Weights of a small transformer language model: 7 heads of 64, attention and MLP in parallel.
MLP neurons of a small language model. Each row is named by its layer, matrix (up: input weights) and neuron, and shows model dimensions 240-335. Each number is 128 + 24 x the weight over its row's rms, rounded and kept within 0 to 255. Numbers have three digits each.
After each neuron's rows, "fires on" lists the tokens most often at its 100 highest values on Wikipedia text that the model never trained on.

L8.up989:172142164113105152125127089141082131137132113133118107130132132144162180111129127152099147104125090144141138126119103140099108126128144110100132108089163113120145136118126137166122130148096113130150126163108124118134128161105101105113159151148102158105152115141107118117102110133120133119
fires on: "V", "fr", "I", "In", "oo", "in"

L3.up729:141136135141148130115100143132112124149193097111109174102125136110135123135116122098179129119133073149120131109159121114148167094163058084113149166108130140137111119170137099168106127143130098129161124148154123142076109110102111097135117122133103145135125132124181098101138097138135143137
fires on: "spec", "ant", "ser", "an ", "called ", "ver"

L8.up1531:082132135063156129141132136140113085111138131177128136138083132140140136128141111106138106152114110144109136166155145083111160161121094118106091110120075160141076133101158117099122100107124138132102103085168145111135124126127102094119137150104139124143106139127096142127098105100171122150
fires on: "W", "F", "T", "M", "Re"

L3.up1301:124162128164103084138123169140146167103126153103139120119083075099162151086128078073095172108134097121130104116131141102123105115138114140130098102134163127114147209122144129150131087115126121115164138126142129071068149118137119106127121110128153133117123129125177132077141158089106157157
fires on: "it", "ac", "an", "tic", "et"

L6.up1770:116122101088133143147138104120145155095096161115149119130125142118146093086154101161103131127150109107112152131119135138167085114140130112109120156088158135095148102109146109107108177124147140142139144103152127147119159137139117149128162152108113117136117125106163157116155127069111144073
fires on: ", ", "K", "the ", "S", "Y"

L6.up1280:175154143094138083101156123157112126131156116069101138102085117132135113106141090154118119151134101140091147109115117093096121117137124157144168099106112108150154123113107122127151133188135136129163162130135124123138150121109144100184097173159170127125145121098090112152124129140147120131
fires on: "| ", "st", "-", "St", "y", ", "

L6.up506:089188097109139112110145115106179140072122141124145128112123122098167150147110134123117150167134140136089150163114163152105096137124105104103085127147174135118197126120106132093129114128141081105133152163150062181134125121095112120124127140122115145171111135107100095067116150142130117127
fires on: "to ", "with ", "-", "h", "ed "

L6.up1538:123150138184115105151129123166117125152156203147127156129102139120124146123152108121139093140137111130135130122126149092098146113116109088139118122107134119126102149107097120104137133171143119106129144122112121127125152117090123120159127170096140117152107138127132147140110136166148222160
fires on: "a", "t", "an", "T", "ta", "e"

L6.up571:157126122146124142104135143092145131088092119179092127125134110124080141134154159143128146140149115115114179154135077116134093113104137084156131127119119125165152129110118128109103139126123154146152147131148144086144116131074147154142135142084092087116087134130126105186088096136120194105
fires on: ".", "\"", "-", ". ", "|", "ul"

L3.up1503:126113144088079124165118123138150108149130125147120084116133105149135093100146157143117126125130111092117163106143125118146127120163135158123102120144112139132124130103094128135097188172102163164096194103091168131142103161114092091116149128113077146163143087117103091189119087158142168135
fires on: "tic ", "k", "ic ", "onic ", "ural "

L3.up1605:108122114087131113141123114145148109145115122124143146144114088141152122106153132160150126155135121098114083090180113179101122135124168110169146149140119096143123095156123131117120155117142190135137143100136158104123121126121143137112130131118121113099138099181122132150152084107103135119
fires on: "of ", "state ", "fi", "At", "of", "is"

L6.up809:119125130166176120126120133142122062152114168109098114135106108150144106122165105106123140082120095111134147139108120095113125153115105166149144130153163143139125111132140133101134121134132080151157166124121098174144120095119151138148133167138096108142106175061154132154119120136155137100
fires on: "h", "er", "it", "s", "tion"

L3.up836:100107121098140122098130169107137148107201120150131133122153112147146131136113149131125118126135149138178113169115145147100116066093079126121131072132108144139113116121107151128147117155099142128121087142117148125157168093116081160127114180115114158155118129143148160184153141096144140090
fires on: "| ", "ed ", "sk", "w ", "died ", "ad "

L3.up1552:117137132105124127080165126126143129148106107119166127156149151121133155159169149133144130180103181130099138100160138114113117141175089158122131112130110094088106116115161130089142158122112162097140113131129123134162168174149139155082143109160111146092126096119101122122097112120143141105
fires on: "'", "z"

L6.up1332:105149090088073145141176137139134106112139169114092132080133108133087129102120171142121116114162130132126121114113131139072135161096131115145141131111170124110129130142065120161146135119133105164123123178122153137136175136092126150151156105134118170151135135124123127150139112151103150139
fires on: "J", "high ", "di", "e", "j", "by"

L6.up1693:127126157141138076071129059096141115144122120105125152109130139137147155103132101141129121111131148149114144099141140098112130118122137120133106125119117144127156081146176163107110107126132121195137154144141142141120135119112128090158172126113135132124087117116132153111113086102114152123
fires on: "B", "Arch", "ref", "cast", "ut", "web"

L8.up674:117137140095118137084107134098120116109142148130124101205106099103150166106126167139122145160133100108163121104148106140086149154131147116118126162146117150126117107139147103128100151119123145085128133137087122135123157138140115189110158104144114130131097127143125127134105101132108095175
fires on: "J", "us ", "Mar", "'", "p", "["

L3.up804:186107145147171151100109123143114140106113126167113145114134086148141114125104185128150156115109132157113132133136116098135143112138100045146148109147098122106111127133142153169100107155155124097122115150133127117105176110104142137120091102118139109143106162138101136161152082135118124124
fires on: "ot", "sp", "ob", "ustr", "si", "az"

L6.up1345:111104152141096147123105140096137108172117144135104106162107096095124101127154099127095182081067118108130165140089124092172112148116185116114097123158118132141080144138153123134176095108133107137132133154125136151134141138148111100149120147166069096154092174122096134097136124117162105128
fires on: "br", "Br", "re", "p", "h", "s"

L3.up559:135121132103108113145112113064149136130141118108096124130091110115104122120110125123093110158179119142114173112177151156095128159107097157112145134156131143146111122125122108091091115112129142117150162097128132104142148132066120174155096127127155084135101146125130125093130106111139136101
fires on: "and ", "of ", "-", "(", "it", "could "

L6.up432:167149119131105113148149138125142119145144178149097122128145103134110149150141108126169059120149155130122108143097163149119131158097125116119093109086131128160134094124133124099157120093109129101101137138101121164159140123120107141141110084135170120138133168116138142102146147150126117171
fires on: "inter", "ing", "ch", "it", "ich", "Inter"

L3.up359:145124146136110092116145117135108145117167144112083137110085145100132126120063116089117156159182128150142115156127131126120136200136103111107104114127186139127200154124122098104123128125133093151090153097121129126128153094133122142151126097131121118137153131131104147145132102119120098123
fires on: "in", "et", "ic ", "az", "an"

L3.up622:168130144154115121154132139122115126119111160169120122140116136112142124104091110135096131146109132175155146108134127139121146140108130129117134152114149130171134138180139126123149141146132115160087156149134104158092126124147102154170138147110131110142121115095117144129142114081144133161
fires on: "reg", "W", "w", "eg", "bu"

L3.up1221:101123108136131164120141105123112157142167148111115115115158183115127143139134092135163149135149148156140123096098102124100073127159097158114068136110096110164126137134130147117161131140138147121114126161092176173100142136129166124106132184122155109125138152124147109088096128116127167180
fires on: "\"", "1 ", "1", "land", "ales "

L3.up1227:143124156137111127130122107129188122151141143130140123082148115129155086134155121104144168144094124057119110147143110140144089112132150096082120109174139101126172103122150095123122131155144076133096097154142120116151134112124141141090142184145157130155122105095092104119139114142121108167
fires on: "est ", "h", "side ", "-", "top "

L6.up777:148109101124124176124154117137138165131138148107148124124156144112090132117151127153116100142115136110106118077096130175078128105175175131140090177087122122146135130127123153107153134125143133117099124110098196138120151100114107088109104067151128094141095091134177177147140100114177120136
fires on: ")"

L3.up143:182156129149154133135158134109093122163156116150111108148163148100140138075165110113109145132150172141124123152123101139119141123092163097141155165119132145114097154113173112122128136130113110154121100112115158191131101099136171176148070132152133138141109113147164114129120123119135173114
fires on: "three ", "two ", "four ", "dou", "ree ", "five "

L3.up701:089166140115155145156113100127117117146172129099124104131121143141160160137136166174146134144115141128120098082153150089131167149166065158153135129129107134165112091141078113131143097125138152117096125144154146131126115146141125072083131163112178134134145116125150152099116139155158132109
fires on: "'", "\"", "W"

L6.up976:116120106114159118146150121111130111097145106112124148079137092125115132122102142151104080135119166134130157145126145149116131196162135146166134136137165127157140085126140105173100123135150106157134139140181158114103144127108150093093157164100107117182125139155125124189107137164117149147
fires on: "was ", "T", "stand", "as ", "served ", "ij"

L3.up324:131106111120112141123101111102124097116087138142173193120127154137119118145194159092162147109136125137143120129079142141135152102100142099088092161163144107115138127115066169103131119099161120129119138134126093139131087183144113126169099122143112122103128155116113112139085091091074163153
fires on: "e ", "y ", "tt", "es ", "k "

L3.up141:125128136112151126124113148175110126130083123133116153139177106143147144123130103144135117161148148135139133124142158108147132158169107145135132133140119150141130132173117124136142125128126135146145144118137168106121143126132131151127155128154116093136108130151168100093135086156104136162
fires on: "'", "re", "per", "mi", "mo"

L3.up1703:120187131101110132153107110145139143138119141106084140138079108120105099122118079113107172109132118137085134152127107127068078105153140179128118111159127113132145147090152119110077151130139137183100171150112139103139110102133141132139115145146133170115119129102146134121144121124092149156
fires on: "an", "ed", "ad", "en", "ab", "ac"

L6.up1093:124098077167115130174177175122142137146139117141102112137134115118108117117102097147126141105124115142097160173127108094114167150102128115137116098174156156118161135133135105138093130126149112107126115176126107102108154124110137089110122128091125140108107133162116140143126149172109151100
fires on: "at", "et", "Pat", "lat"

L3.up751:135112124153165130104099131133129164136107104155127157098124137178136113123123088130154179148173175087125080129117086128121084119112152099135116128122117091143143143135140166149168145150124138121101137134174132143103121121146117084118167154130135114125141105114091176086086102107141148118
fires on: "|", "York", "un", "ington", "of ", "on"

L8.up1746:162153130131137106130098135134173116144099096139154109126136130103129108084114103126130104119133137103092114110127086126126124130104123152137139133086155104143110113107104137091151099158098134123122139121079167163087126174139143175089113120066120103139126122123140130133133110143083123115
fires on: "most ", "more ", "% ", "less ", "un", "some"

L3.up1287:134145121084047114126090105158143107136154148179125126130155108117140114104092154112148121113112164110107094169112118099115135118130146123122110078144142155148110122153115095116056118167129135126139102135172113127152148129100113123120095103115131081154137145162124152116156160113137114155
fires on: "al", "ally ", "arm", "fully "

L3.up1626:142123107152153127144105120100143123176157150134132114185125130087126114104135131159113085146132122129081109125125078178129136147094107090152140150129068153109112159126115111156165135113131097142190162121122122142170119110118139155128192147117136124166152137071106131114124142147100114091
fires on: "— ", "e", "- ", "The ", "– ", "ivers"

L3.up840:143117144097124130132114132118086106147133139098066102153145151134120139140128145125139110132074122098114144108091115110093133131125125100116117171120160134136073135104126139137109153161102120100176169142100129114139134105088133147156119167155092168189115120117135107114112087163091136082
fires on: "a ", "came ", "ore ", "all "

L6.up374:130165098109144108117127135110112124142115154140167169135132118133090140117147130139137102108119132117054066150113150118120135147130138129205127121156159141133088121082161177123100123196162142129152143104120077113143112111118118126143138126133169117132158135104176137124128131155116160123
fires on: ". ", "t", "). "

L6.up1546:145094101131146129137101145135143132141108098121124152126172117138109142142134131091144119114123102166094164090114133102091111123121145138179161162125158174151152110135127108098133115123130171154078145159147169143116113115147136135112105114119093136120126115108122163162114066097145138132
fires on: "(", "in ", "|", "d", "him "

L8.up684:095130142118155125128085142108110141138110142116111117188165082135118108133146140148118129123139167163129126100146131124105130126143137098136153093112095139152135183155098090134127109120143149117085150109105124115131112136083120126099142103101126141129079147149111124098113084132137107140
fires on: "'"

L8.up1330:146085129142121101147118146117109133103112121121104135118141060144058133159111133136105073146135121139152130124122117143116125139132119094145138091125122117097152141147174152191135140158116119136157148145121152134143092130146115171120119099131126081137125081070135161141087139157147136143
fires on: "res", "Res", "=== ", "S", "== ", ": "

L8.up944:145152163136106101116062129103109174108179087121097107143144102130111096131151118140108110118154170114161143152144164114142109079145118112124146063135115115173122144142111152160117118129137116185154129109142182151133131102163113143105159105131066114122163140082132145117133125107165122112
fires on: "r", "to ", "S"

L8.up833:107128149112139139114161115109135103128116157132122101138142088156111086117109136110118109150113124136132160136153119123099141174125146111106103137076143105093134137074120147126170153104116100154135137111115128114138145130170118143141168115081069114159102114121109155123145139108099135122
fires on: "S", "Ch", "p", "re", "K", "j"

L8.up878:125143110171143139134125117120076116145068116133163121161144143079136140089125142129130157068122131120139102113144123151149110109166094094093120126125109165149106098094111136141116167140128162130157158122128139144154125138105161171082128123118145148171125103152127124152153114179142130152
fires on: "o", "N", "as ", "ent", "As "

L8.up1214:168169130157117115077167104123157142095139154097131131115145083154154159150134163143121165096098131126128118134146108172117087131111072075109132137171100111115110131151131124114127131111148158135109147105108097094109138130110147165083091093119082108131084112144110129125177191135133159131
fires on: "S", "9", "8", "V", "\n  ", "\n"

L8.up816:125131126188081110155139141121124123115105149166115189133127116113130127101114096143129137135120126122150180149132112115096141116142115124088106107115114124168153093160069096142193105122162097122138125080136116129139141124095126169150108093130122150143116095131135144114091165116106113149
fires on: "f", "w", "M", "and", "W"

L3.up906:161123143126133105164121134134176123121121113132102138148118123112132171130092118140166112161098190130117144198138116112132130136107132125127121142088123119133159155185120108140101155116167145132136179138101123093114126095156142181111095127155130109083130132150142133101114155153106129099
fires on: "-", "ing", "i ", "A "

L3.up1175:117133147161098152100115124150078142091146132159127114154101157133118139154149156151162138143104111066121082089103128159115147112125113129117120139138111099146103126108162120133107139164102151174103162130145110111130142150142132089157098128082158089103114130125163107131126155166150144111
fires on: "us ", "a ", "tr", "is ", "ic ", "way "

L6.up76:141073092106120108110111098116114141096107139191122152088158143092105113146119167098135160133113127145125151106103128071099145109108134181122126095139132140120116102135129152119122164136100141114115171127139091155131114134106139123131159131098135151137124171138123142149085127159113145139
fires on: ".", "2", "y", ". ", "ed", "le"

L8.up1454:241133095144169125132165106165103132156127096098115154130111135099144152140107107120093146119121118157153143116153160173097120119137139133136182143145119128117138097113118134103134141135162179169119102147120139149131121132113116138112098129125091147164136084115120141112108109132077124117
fires on: "pro", "con", "ro", "Pro", "I"

L6.up20:123159118132157129135100109118059115143144112142159122134132150141155123127136116139129112082101119098151140148153079154118172169151126172113076121183111171127122113103159131114147113136138089158146159154105138161129135119167155149106120108078130144107108121112115119133134140148081141136
fires on: "\n", "t", "e", " ", "j", "n"

L6.up454:163136136110117127114110091168148119172108093079093134140111100127132127095119144082139101089116135155101139146149149158130150094124112135155126113118114173150131153146093134105129155138111126072153144107117120093142141119171129153132061114117130132177090126120101155099122093107152125084
fires on: "and ", "the ", "5", "200", "9", "7"

L3.up958:125174116106124128129158130203108160139085150125118155124158099158111127100115136103097140097161141120122143105100143158156126119118108131165102101107138144159115171141162132110079116118110111149108121137133146160138144106111161126116123125142122138119112097130175130110105134138124123150
fires on: "o", "en", "er", "am", "ow", "one "

L6.up178:144182130110180153115171115107129122107142121078142086111137139090137114165097148097138128111125125122159113105115168088092125151176133161119138097128070123116167138130158094107116141137139116142094132134122078138157100113136128103145105109140144153098151119137140157126070132120121154138
fires on: "| ", "(", "z", "its "

L3.up1245:145127068146155134167108129137131128125150095122120171125094110073142170130117119163160124140147144168096122120155128120166132133123137118136131109138073143130141122159090153160118168157114144103119072192128109131126128142082135142075169143146129139126096124127107148114122106131111161079
fires on: "b", "y ", "e", "-", "v", "amb"

L6.up575:152134065106114130129124128127117136099110154153109102111147108116160148147125131158117137112102114148138113075149103151115120153123158134113134108155163115150084116141147119138137121162122145143150154117096087123155159107142116106134106087085157127081133125135127111153128115106135143132
fires on: "\" ", "us ", ") ", "is ", "di ", "p"

L6.up1312:126169120110158151134090141131151139106088137112111124081141140081121159149136100086112112114139135127130127115168149150127164110176167131145137142101138136142106136128144102125122126141113133170140119116131162135131147140080103126169133143147087083108117124107108122131150114131156153087
fires on: "In ", "in ", "of "

L6.up695:118098130129139119128129130138131098156127140174127143078113157138125138150157185114087108125136134118091146141113118120114134130133135128130124146099115114154089092090170110105093149115164111119118136135096119137112118106121146106151098131153138098107126116096120157109111123120134164149
fires on: "ver", "at ", " ", "south "

L6.up281:121167109103138155116101101109097125106081108120098137081172129139129117150078119074132141119118127078094111130124121152129151139134112125155078095112143085120132083089154123164092167113083124188155123121100163140107133167091110123190148108124108107104134092108172172126197101155144112137
fires on: "in ", "from ", "of ", "ap", "per "

L3.up1403:143100115112144133126170127121155086137130110166181132097077076101163148103137136114130151095134143117116142118121092121102134142135131117119174109126134162088131138147144106137131142124137091119148186118132109119073131113110120100103129116157151092100098121173130136100162162147166142154
fires on: "of ", "ip", "m", "an", "ym", "i"

L8.up1097:110142147112099139132141120111126155104145149140138087164135128131090118148133135121134132172149099140119169132170139126101144201131110134131140117121082125144128146089155149083142127132105125139146171171111075140145125089112134137106134136120079115099094140130152139085122096120139152117
fires on: "was ", "ar", "in", "tr", "un", "al"

L8.up819:112101092128078142119158152133125083089152147129112139094160120117169145081118140123110109116110129135177168141142135122144119131159122118097128130096134123144133102123126151136130139123107139099125092123129148140146129134099106141116150174183151075127136128099125192139086109142085092113
fires on: "K", "St", "\n\n", "Sy"

L3.up904:164143139136108090101115160146121109135140107126160119113132107127140100116144107119148122163140120094154143114139138118161094154113122133131111128146116125149138115152136098101156161170154156127115146098137107140137114162138157122110125138132127108116120116121138139129113113098149118112
fires on: "par", "Par", "re", "non"

L6.up1729:115169166071103154112159123166133117087117137123107121143152121098132143103131115111135156121091097155123093148128158151130132119128128136120088098133170129121116137143110147120115134146175125158148097142111139061164109117130094129133129137099132091131130158087138100146112090127115118114
fires on: "V", "on", "on "

L6.up1605:134105105128128122133116090156128146129133121090118105110166099113125132157111125142100140129115123140116124135135132117089157105141133140163124151146165137131123078129146140142143123148096132152099162162139112094116119101119154136112125112124150109128162140104116122129140137164129176140
fires on: "is ", ", ", "was "

L8.up777:141129114138130166135070127159133089097135088142106130099132118123121117137131138138128111123152119144146137109141125140173118135145117106175167070134152137121145123136099177175145140124116144114120123105127098117154107120122092138138146124088116130099111128089127140072127146123149126110
fires on: "a", "b", "e", "ma", "ge"

L6.up1195:128070101131142107126102110137133137151116091160119145087121126130131136153134139094104088131142135095137179114133121128090159126104138141106131132146106120177091149085131132120119157133131126157167146183179116156160119096129122095127133133131134155137132169136116103086127107173120121150
fires on: "re", " ", "Website"

L8.up286:140115120123128121111150147136144102084139122165129092119113099149101161078194117124099126086139128079077119129116131082171128157136109151132105117103140170151131126144136120076132164168137157133154140127118130157144096146138159130116129194079138079118103135121173128140117129093169141125
fires on: "pre", "Per", "per", "de", "trans", "fin"

L3.up963:138116130120118068091136146145097157143144129090150084106126156082098131159135093121165121145089122167080094081104155135106129133104110131096084169100157160175113079103075139122101154141158103170121134138145136103120105091113150126101133108133101132096162132141116159139119145151122110102
fires on: "the ", "at ", "of ", "times ", "el ", "year "

L6.up614:133129089137162115133130153167147166164149127129120125084144141092127150092176148137074082126124119118116161128115173082177107096075130151179102148129126148163110093087104136094148121129154135122121146169105144157121105105124157153140105139125119116093139165109098113078149084119169130153
fires on: "d", "r", "(", "and", "end", "ur"

L6.up991:154121185086121109143154108113104126098143159118121152156101130109154123144173101135125134118143148111117161128120093137152131122109152150111093123106091087171163126110146130161115088148101083149137094161120118104117160129151137101123133080139127166167130129156131088130141142147145108124
fires on: "until ", "by ", "so ", "- ", "from ", "o "

L3.up1195:119129112142141156134156135117117116137158082137125135163136074120166136140156153156105116077119074136100118149116153104122153158169159140158138155144107123145169152108130141148104147127163133094092132120158133112154090121133102115114115132126154150127143095134150168124077123146134153158
fires on: "'", "ep"

L3.up223:173141147142161147118120128106164126161147150154122108155159122145125125095082146156089147123185120135136131095107125130172109101112130125148089100077134117140148111116149135104097135143134114141099143155079138157138101200117092138132118169163095114112127141142104134107134177084125096127
fires on: "Par", "–", "km", "Per", "Tri", "cer"

L3.up1277:094095108110136117142160141168077129155117151160094138153116181114129142136152120128159111112127118120096114112135104145101122104159133208109124135186137151125129112150099115134141142118104129149120125168095065137141096091117153115109080143154144143138118131106136120109135145107102142134
fires on: "out", "at", "ol", "t", "ed", "e"

L3.up1285:120108107158069119074133128116114113131127155133129075168153144138129142140139106137121095112151115092129112164144099131119112202153140141137119092128125130115124116106144119080117143160129115103132105140059149155149093140110141111121099097152162130137056107126166137117126102163136172157
fires on: "ur", "er ", "er", "ong ", "ers ", "th "

L8.up1101:183114163099143122185133143104163122165208132137117130109109146162143099104119126169127148120093135134181122135141122113108132158138129186151103082154144134134129089130143119148098146106127134105040118079126127152135130081135114130160101135107136082088080114141125098107134141083171094110
fires on: "\"", "\n", ": ", "2", "km"

L3.up1439:146158116133149121109093101168117143102094114143125177128145158128142110136131083101095098097150154166100144089150138172104135137103129147134129167129142130102175100112084108099123138083150136146164108117140116119167117127185151102094101127117144142159101111131129163147090144144101122148
fires on: "re", "ro", "pro", "g"

L3.up368:150172135139106111154147152129104097175190109099113151115144162127095134097136158124094133132109116112107113133118128134145149141142120159111114114113157147171114094137109123143104133153103132115101123133160087122155168132153177160167120118193114125113083133180093134143140143149121141172
fires on: "\n", "z", "res"

L6.up778:112108092133143116138151143107118144133184116144135144105124148144124127111195106079100068137167110153106132060136122108095144129117128107135096103116169151088130146137142136158128119178151064134130110163147151121127133120136121130147166159122174127111084141122165136116159144111120160109
fires on: "| ", "rol", "u", "l", "e", "t"

L8.up39:129157120106164117086162095128161122180140140113122134142130154112149091120129097136166160125137133147101164138118116123102137078156130123118123126141130147078114059103155139154110168125111103107153124116142136156129125091102139183095132112147107114139127105093116139147148148079156142110
fires on: "an ", "'", "r"

L8.up1774:146123123100167114143134110157109130181137153114137098083110107091121117158105136152121142121107137133145142101158115162125091144106116109083137110100166128141113123090096159090127119136139120126099128137107098116068123117167105145120097135094077179155117091135099145187167148159155170119
fires on: "K", "P", "p", "G", "g"

L3.up399:114135170102165136118125091108078109116117117120114142121132120140105117148159095166138151140107064112128116114123083110114137140118169127123096131100121129105099114110095146166103112131121146103155115136106144142134127173101139144154104175095178153098137161142105104119085134140127149098
fires on: "\"", "m", "s", "'", "g", "w"

L6.up1757:143098121116154139157140108149118129145151142112114121123093091160152149190132107106158074129116113133167128111143135093111119138096136138080126155109138141125128155125133149114159133118142141126101115102068089132185124121123122122113133117164091099141136134108136132102146142110146135128
fires on: "\n", "\n\n", "over", "manag"

L6.up941:160131131098097099170119133143158157163096163127098092156142137127105107136159125155152116159149112114102128094156140096124114129149116165148105150103132124105149164104137092102102112146188147127184144116151115098163148145125110117130136078111155111107097164125099121101120101176174139142
fires on: ", ", "(", "−", "all ", "and ", "L "

L3.up320:136154112142132159113159148111141118141140129161161113120163155157125132166104146135155089139120144121151106139143144134135122121098093160172136133160147163132137147068134169123107098129124145107130126109129101132095122116145138119111189113158125101081154150131115079122112131118151145146
fires on: "e", "it", "t", "ed ", "ul", "act "

L8.up1395:164155058151150142075178122121151089148111111072140129146141159116121118101123192122128151106123153138114108145097138125126135131128117115123079124160101147141126140113136159115144113148102136097118135123141175169100162152096149172140129123159118108093122153149105107097099116172168165115
fires on: "N", "fl", "Fl"

L8.up195:149108149104136118129145134121094146122139139151090133120153088111163137107086118104126122136183118125135135144070099122145192139121135124087156119129150154108129147131173141099082111155123114107122126106132141144118103106101153110103105151138127130118145115153155087095134111117110113146
fires on: "4", "in", "an", "6", "s"

L3.up1715:138150113133104130145077138146132111123114133146115158104137141155086143121089094150140115110132151106150152129128117174128116131147139140137107125151150114109115124126105151145118141104161094130130122157101144127137192122123110107130117182118107129120088135108108166130156116155134181147
fires on: "E", "e", "yn"

L3.up1157:152144109101156155136128128151124123093195114125127131118154069109126120139164107101133141057130177111071109140152166130121123131118145126126120126098098142125173169145135109133189135163187092133116135109124119146190140105122121105136150079123111131127078116129157125150110129125107131145
fires on: "si", "ch", "it", "al", "j", "pr"

L3.up405:101159130138116101119123151159135123099112155108086114202117152110129157112157132119070093097174124154117160140125072147093166126121105131120128101128143149133103115152109131157141171150157108147117104136119139145123094127128095147156082132138137152107141115126112127135131135117082150142
fires on: "book ", "time ", "song ", "ell ", "ement "

L3.up126:159167124139143117174170151158138131170147128140126095125126110129179104115095082085152155140131112159153132145160153159104141107103144094124110102141131153142133145151129131163142088122154136112165077155119134126114186068115155122163174094159107144121166073125147093115122172121136123131
fires on: "it", "0", "ire", "tre", "Preceded "

L3.up1050:110138116139142125146118141193131162110127084108090104086117109119146106093146127109141150124162099140130118145108190125115164100143154161117164135150148094167092104068123152143127165132130087142177106124105125099143124124124121135136111154187130128094121183142138096129162143130106132090
fires on: "ic", "Ac", "ac", "of ", "and "

L6.up1561:142129125128149126079176134085114111117131158130130115104110140097136153137096115128110114115116141109126084144075118138110165065132131131135120135112122113171146148081161114134124127113138109156132118163137078123167100172131127110150156110191107076112164168117109127137071169154193167168
fires on: "T", "| ", "(", "S", "B", "E"

L6.up1384:111111067135094126136131119121143132117142165144142102121116088132130091113209143122104179088142110123107088124134138147127118100094116097094132106131148097149144172189120136125114141110147131143131069164149077144146105156124116169138121117117124173117171146080137110153112124180102117120
fires on: "first ", "Central ", "-", "'", "Pro", "est "

L3.up193:129125161113119128137147135136120144122135148132124108113189120103141204123163127097100087133140182158142126096117159161128163169171104103087100129126104125132142123121159070131091157095154128145130109102113125131133137093113130124119146120147157087182111148137135135111111154138138132144
fires on: "ch", "'", "ing ", "sig", "/", "ing"

L8.up1076:112126133100157153117140136140161096144116152109149145108129082153139107142138074131084162064132104157126102168112187140137141134120114143149145103128092155121134101105103116157156188129140117135118185069107160174133127151095133141121124147087115141160097161124111128090140122155111100135
fires on: "m", "ort", "W", "The ", "0", "ess"